Weights of a small GPT-style language model, trained from scratch on English Wikipedia.
Training: a variant of Adam for these matrices, 283M tokens, 8931 steps.
MLP neurons of a small language model. Each row is named by its layer, matrix (up: input weights) and neuron, and shows model dimensions 80-175. Each number is 128 + 32 x the weight over its row's rms, rounded and kept within 0 to 255. Numbers have three digits each.
After each neuron's rows, "fires after" lists the tokens most often just before its 100 highest values on Wikipedia text that the model never trained on. A number after a token or word is its count.

L8.up852:122090158146141119067123111112120147125122080079114123105098111071123163129148203145119171166205075108143107093101129079162194135200128109129103128175093139099088100160146110087127158186101052096086173125077129180173129108108100114102127127116057137112126150116136099141092156166188149114
fires after: " " 47, " |" 31, " —" 4

L9.up1035:129175092157139160164131141106165130148086118127150144117095112099117147128140130105138066071066140114083121140169121128132140173121153094175136150149177197144051102179155118124139093116122143159162168119119135129168148093077200117126129077138103122139102105158138135137156110120115121158
fires after: "\n" 26, " (" 23, ")" 11, "\"" 6

L7.up430:133138120134132095149102131163111092197127128146136167105196122111131110114132164120150124171151071119197055088118166085204146153172202157116096112086130105190086162096079146151124089194173128109139133057137118089125144145104144111126129115103106109102150125096134129152119154145151084163
fires after: " (" 28, " C" 27, " D" 11, "-" 9, " A" 5, " c" 4

L8.up530:106109130134115090096133157156097132073120063105101143164067132111155142137124199123084167158142088160081128128105082065112098159159084107126102139123113134102105134182140116048120164135095066139109153086132178182128150086071119105113119134132088113140143157108167086131117177176157123162
fires after: " |" 85

L8.up1086:156161087129149123175138222114126116165138108115108155102173141153108147162117167119109125086165153132138123122125167081128179151131207089118097172162136137138091111162080124165137134095099093135086125007153081151118207152118124124148111110106100141081109123124137078111037143148147128090
fires after: " G" 16, " P" 13, " N" 10, " B" 9, " R" 8, " T" 7

L7.up685:172093156119132104087121079126143151171175124074112115145126140107152148126085155134097118179123076074105132078130097124134147138158139063185113143092140203136107114151180124076092160187100147081064157146065098183150135107110116111114146099130069174098152140127152122127090142148132146106
fires after: " |" 32, " " 16, " 12" 6, " 10" 5, " 8" 5, " 11" 4

L7.up572:143104073153096105156224134167126063110116112138109134119119192127156124120150165165134121154079063104122097119134125143163157153140165157157084140088179118172081066130155099097102099161143146135134097078130078114145117118123137149110115123113089165105154157079110052174159182141112158102
fires after: " w" 34, " h" 26, " squ" 6, " sh" 5, " l" 5

L10.up688:157120149143131129194129119115134108161160098117181163104094126109154106114140127197150124118109103144125070152147154144169122100165125119157128102105128049122053103130143104154131136166152121145139072115117041165077143126125156161101053133158085118097170164143177097167143126119135129218
fires after: " c" 37, " C" 8, " D" 6, "-" 6

L7.up1064:206143150197166131107136113159139138203074059116168138084097158155074133056086099188076150107137169151142121095177142134094118151128125148150113144118161186097138090185127132068085134120094108156115159134109105210172187127166138127129108095120089132121163140096173140133096139124141132119
fires after: "," 63, " in" 9, ";" 5, " |" 4

L10.up403:105149058144115101140139133130171093140147148151119201090156160152105099159186164144113110085154092196129115066137139081158215141152118183122068115148092146166096113119169148157147052166108122144159143064136091090156110145106142121119115087120086117152107141139127060124121147127124061204
fires after: " R" 36, " Sh" 9, " G" 9, " g" 7, " D" 6, " Kn" 5

L10.up335:125135127182122094167143144137145055146163134114166220038159187149119053130130120208166109114065059158149068114124135132176124162192140138141075126113126104151079117140134214171077085129134099124145091122141075066138108128104128126114085079141141122124114114111122077162162108134156106165
fires after: " D" 30, " F" 12, " C" 8, " Sh" 7, " H" 7, " sh" 6

L4.up685:135152137111119128147144109137124132186152107072157150126157160202093155126095162198134057161159130102089100123113099103118200116161099085091078155144078143170104060065144104056129087121094171094118151068139123165132122092142159104110143051129110147141096133148180136116102111135145122142
fires after: " |" 45, " G" 11, "\n" 7, " 0" 4

L7.up396:138170118098114155137151222147168122180158136111160138086165130094142127123139146151189161117125158176102117138145142142136202104145144181147121121151205139151135095156059102097107173124141107161133110111095113152114123124131137117139131095129081121145166118081105090118101134129119127129
fires after: "G" 21, "P" 19, "B" 13

L7.up150:201132162132115159156147139089108127192127100093082160138208150125130137140126156217120105174171090091113078115131116102107173189163148072122064133144104139136092101087137138123139139128119158100104152073126129163116130083130193137100161103076090126130157087109193107107064114127122135164
fires after: " |" 15, " 3" 14, " 1" 12, " 0" 10, " 2" 10, " c" 7

L7.up555:174149170126106127121156199092083159145167045122123101102161146122115135178107097121074113152100101121124107105151139128121122128101139103120074234102103152155114089134152146108192117112133110144062066086092061106130142115089120196145115117131133120163134154154126079127135179150125135137
fires after: " to" 27, " the" 19, " and" 10, " he" 5, " went" 4

L7.up78:153130110141128157178135193113161161177151062129180131139158140168109118104131072161142139128165131128094155120146144122136112157109161120156057128126114153135042153129105149044098117104146110156155164058117107109132140118055139142133130077061098122165154088088168126133102157136137127177
fires after: " J" 12, " U" 12, " A" 9, " M" 9, " H" 6, " B" 6

L8.up1022:150175110128172153193114108156125067162170146089173169081102149079127139140142095153191174083083124183105132128119114087157160126143134070103095163154142117132069075101159184099149055126136119145134122110080123136186123113114064123154081099102103123146166132131172154159124163124140099112
fires after: "B" 24, "b" 15, " B" 12, "G" 10

L8.up1055:166056143137146112067060160144141101101153122086083139092135121128108136146141149117106139138186104117105159108077099063127133119194156091163083125155166172124153099124080133081130210184137092061117131143083126156103155120141122120107151133112039135103132141092151047145081143158181121157
fires after: " |" 56, " 0" 8, " X" 6, " Q" 6

L7.up274:162183109134139147106152156113111122175156119121091145094144119092097027139079097095173115109091063155180135143135126137128065169171109187112112095154129119045152141156124147136143147072105102177095122154086195112105142117099142130122103130128109125136089090171138127126121133133156123166
fires after: ":" 15, "|" 11, "-" 10, " known" 8, "=" 6, " a" 4

L5.up405:173150108108109184116141106135089148128138157115160140134159168109072078117144121133136149149110127110138127128128196129125090181186102174114133164116182090113098103088112110115101094114111081155111133139133158137108149119123186144131111066112104126153089103157165148113122189123158099188
fires after: ":" 31, "-" 9, "\n " 6, "′" 6, "." 4

L10.up990:224125089181094151157160124120150104113113139152138197093089174100100141121131103141177098101138195203136168133172162077099158141169135157171153133155096118108117127144143105147097101110155089138124137155146068181146137104153141154064121050127096136109137154119144103157144173134151108093
fires after: "." 53, " ." 8, "6" 7

L9.up971:145064158165152113161113141194100081183087103069134113115073093158126152129106172184147141137166093193151128107105167086139116187129151131144121151184162138124126162113154156164143076120124070138119119099053176122116116108072112129098132115082106093083140098171071125148115124131144145120
fires after: "\n" 25, " =" 17, "olog" 7, "ist" 7, " associ" 4

L12.up556:098121055099136131201134165122119128140113121127122213145134121117112107184138177167167126138096071159156090161136147101108189191213175100139150133123131130111050118152169150188114053106106108118130169104167099152157142104156169164118108083122114119106143112133121115127160125140117143144
fires after: "–" 16, " (" 11, "==" 11, "/" 7, "-" 7, "\n" 6

L8.up1096:167132116149153100194095079173113104198159107081151105131113170153130167101150106097131084167153098097049082118134191090171151134168201079168073138143111082138062150104109169126179157189171106155172143084131108128110157086071133138110149114155127117066218169125133100155089101145125124171
fires after: " C" 23, " U" 11, " T" 10, " per" 7, " Car" 7, " c" 6

L9.up785:084100097077107114199133129074112120112149127054172126082142167101122121106204151134229079116081050146161071136143175130114146171097162117149084139127192119133076095147142156125089094106122143092130145142130102172106189126109172168185127114111114178125136125079144101160135085129161167069
fires after: " 2" 14, " 3" 13, " 1" 12, " 4" 8, " 25" 5

L9.up1025:143103129158076134196160097128089088132116127121148132093122147204096113136172156090087121145125125161098080071130116124185124155111120093150095128081195111135137086102149092130108132150163145096118126047169115114144142168116161145118088163134103143146147191159124070143141111146108118165
fires after: " h" 24, " H" 15, " L" 5, " sh" 5, " l" 4, " Sh" 4

L9.up684:153149129203086118141143078143120129159134146173177151116108160129073150143170120125160154108143120188100083120108169100171197113131168117172104099116128081103109116091134154055139101181115115073138163107114096112168149092093076119087100119091172132175088146133089159148118150114121148164
fires after: " B" 21, "b" 13, "g" 8, " b" 6, "d" 5

L4.up379:135070158093162089132137122121085085148149096109132139126171105146077166138118143180106091112109050144145108135115118125147151089159175129142151159111190175141136081122105124034103126124120148054106151138099121178116209129082103094117127120112062141141120124131148103139148129150148170158
fires after: " |" 59, " 1" 9, " —" 9, " " 6, " 2" 4

L9.up124:183125136166066169166101114081155089104081107120130138092137126104123148103161116140211133069127172167118114081073149150121200108138176126186100126135155113150118106133171147164136082116177116137129128110126070160127179069088126131099147078058059176119153137151172096126130120134146136166
fires after: "," 67, " ." 9

L8.up0:203185118160129166187132092098133091217134090126228130115115164123108075139084150188187094088103145149111125129142141118151178131140127142128063078145121120163040126179134134063129097135110100109173105074109126158097127124123148120119121070143097120179148135107176159117142153111145126167
fires after: " (" 24, "\n" 17, " N" 11, " B" 10, " \"" 8

L5.up916:154112123105139131096128127103129105124174103078107155140201140158121140142152148149086135109163038064145114129113103102112164164205094100122076133124141166197078069079142085091143106103151126045080118122089108133100172106115115098109110136130098113106112113130166107114130151142182132191
fires after: " |" 89

L10.up378:158107068129128130207093152065145138121160136071128197124086140128127094187138149142144082156117098191141065124115153163134137123129155123057108148085132147141089097126100109096137095145134133104103174064127019145148148091122220133062091125148114163118175149101197089110128117127163139131
fires after: " 1" 28, " 2" 19, " 0" 10, " 3" 8, " |" 7, " 4" 5

L7.up126:112118153120065143112168114115111061146128123083104109110168189107113108191159171144138091096061097093124117109138108159135142128153151116133145173160132159154095115154131186128134121131129121161139174087067069156228145115122157116167122077097124134136162140089165103174093081156175166092
fires after: " w" 26, " 3" 12, " 5" 11, " 2" 11, " 6" 6, " t" 6

L8.up328:155136101147099154181150115076175111142076138051085150074111204079141115158179092122145092037107136094110131129150142109183206167129140171186117109156145100182074135161131165110083097127131115098112088129092127151181131120111130149098111135143138119111155145164179128135113107140149133142
fires after: "B" 25, " B" 9, "att" 9, "b" 8, " th" 8

L8.up34:148123087149112158138159131165135060152135091015158141135113135161176084151164174152174141117135095136152127089140114138128138186139176081153118183174134133165127142124169097127129090104119110139117125070125114183122114094062100139069122138104026109105098095143182132122123167163150112190
fires after: "\n" 51, " =" 48

L10.up171:061160066127108133166171091091171068088155125094128186110136157160099057160139142138152133094121165172219109118141108126126191111114142106142072123130152168158152158103147152152158094108164093154104109091065145194182087106103140101121091155089135135114115138215208075146160142134166128156
fires after: " st" 18, " g" 18, " sc" 9, " Sc" 8, " he" 6, " G" 6

L8.up340:119157077123162124135139171191181080116159142142123180100177135164188064149147157136139071140155091163182162083129143094184155158185186114106108136129107088196137117117162176134120085096127074138112125033125049098115188146124143093163083120139127125099109103076174137137116131135128085193
fires after: " G" 22, " P" 14, " D" 12, " R" 7, " C" 6, " L" 5

L8.up1044:208098162153104146132102117114135134175063133128150117124151124121097156115114139176090161037143183178126116097097154063114134118158157154171119122101126158166101131092180132118060164144125105179130177131148083212129167103109110123111152079105076113109110091109156089137131131131193091125
fires after: "," 74, " ." 6, "." 4

L8.up714:171069079149128134117155132095132129135166082098103168099196112154150112155155130103153128100122083107115135103096065127121116166147171109157072165135151175091119059135189091120164110135124105109145144107119120190141141165132130156087121145138059135126141130142185114115093138162174169196
fires after: " |" 29, " as" 25, " an" 10, " a" 9, " the" 6

L8.up226:138148142145102131178161161129170120149167110095168133102163166058112098144103070153141091170144095169086120110064221121108162218148141137093105153172116095168161128090100138105154221184126114126151139109167087110078183112094098185178134040117047143181131133128101158154102190124126099164
fires after: " E" 24, " Em" 14, " C" 9, " A" 7, " V" 6, "A" 5

L7.up789:169171127125106114181140183164090165190190108097156127127191177110096158157156154099124126158089097109087124100141218066153138143180180103142107087118154129141062094083080098128109160148109084119139140094141124103103136135084162135134136117112066126133136122061126136131107129133137131164
fires after: " C" 46, " T" 18, " A" 13, " B" 6

L8.up262:161088119126198155129136124136096146113105114100131139106106099119151125151042183217126118150127132107166125153112106079213118137168081112149169202177128128139126108116125089192131101165116095090105090096116118204108191141105113173095112143091072150084098141154148100148103135138164118153
fires after: " =" 49, "\n" 10, "ist" 7, " player" 6, " (" 6

L7.up528:086142113081132105100196112172159086117116117154134175045125198120190085162175207143108061091133086095130132174106125125115136147178163097160090153100174151127080090134126122153109077122170119112104067145151103142090107132100116113157122088142076114134119177140172118095106183153096135083
fires after: " l" 27, " L" 17, " g" 14, " sh" 4, " M" 4, " W" 4

L10.up186:139109098097121126141100143125103124161131106053117142112185126153134147151178150158127104109105135133133100115111101117118119139165151086169077128077170143162115095135162145158100087132082103051108160101094103148123196035107148181097096070079098147181144131140172099146128128203155129151
fires after: " 1" 30, " 2" 21, " 3" 11, " 4" 8, " in" 7, " 0" 6

L9.up44:085153128144111124134145116087112158163130086080128105104139165173149141148125154168127146120132077183110106094113181123141151170173139190068119145134177117099090162096069127147083152114101070087109105131125070105103130148108141110160139095142112156052084124140112085161135124146148102125
fires after: " H" 32, " K" 7, " F" 5, "H" 4, " the" 4, " 2" 4

L9.up735:115151098102131152132156122138162106194092117105145112096139148073099070144138121149160117077168142118105130186129111110146217115146138128122147127166155096163083108119100152090115149164136109153124144072074092105099099125100122148060122166110144126131147162108171113141106118145094081108
fires after: "b" 36, "B" 11, "P" 9, "sp" 7, "emb" 5, "p" 5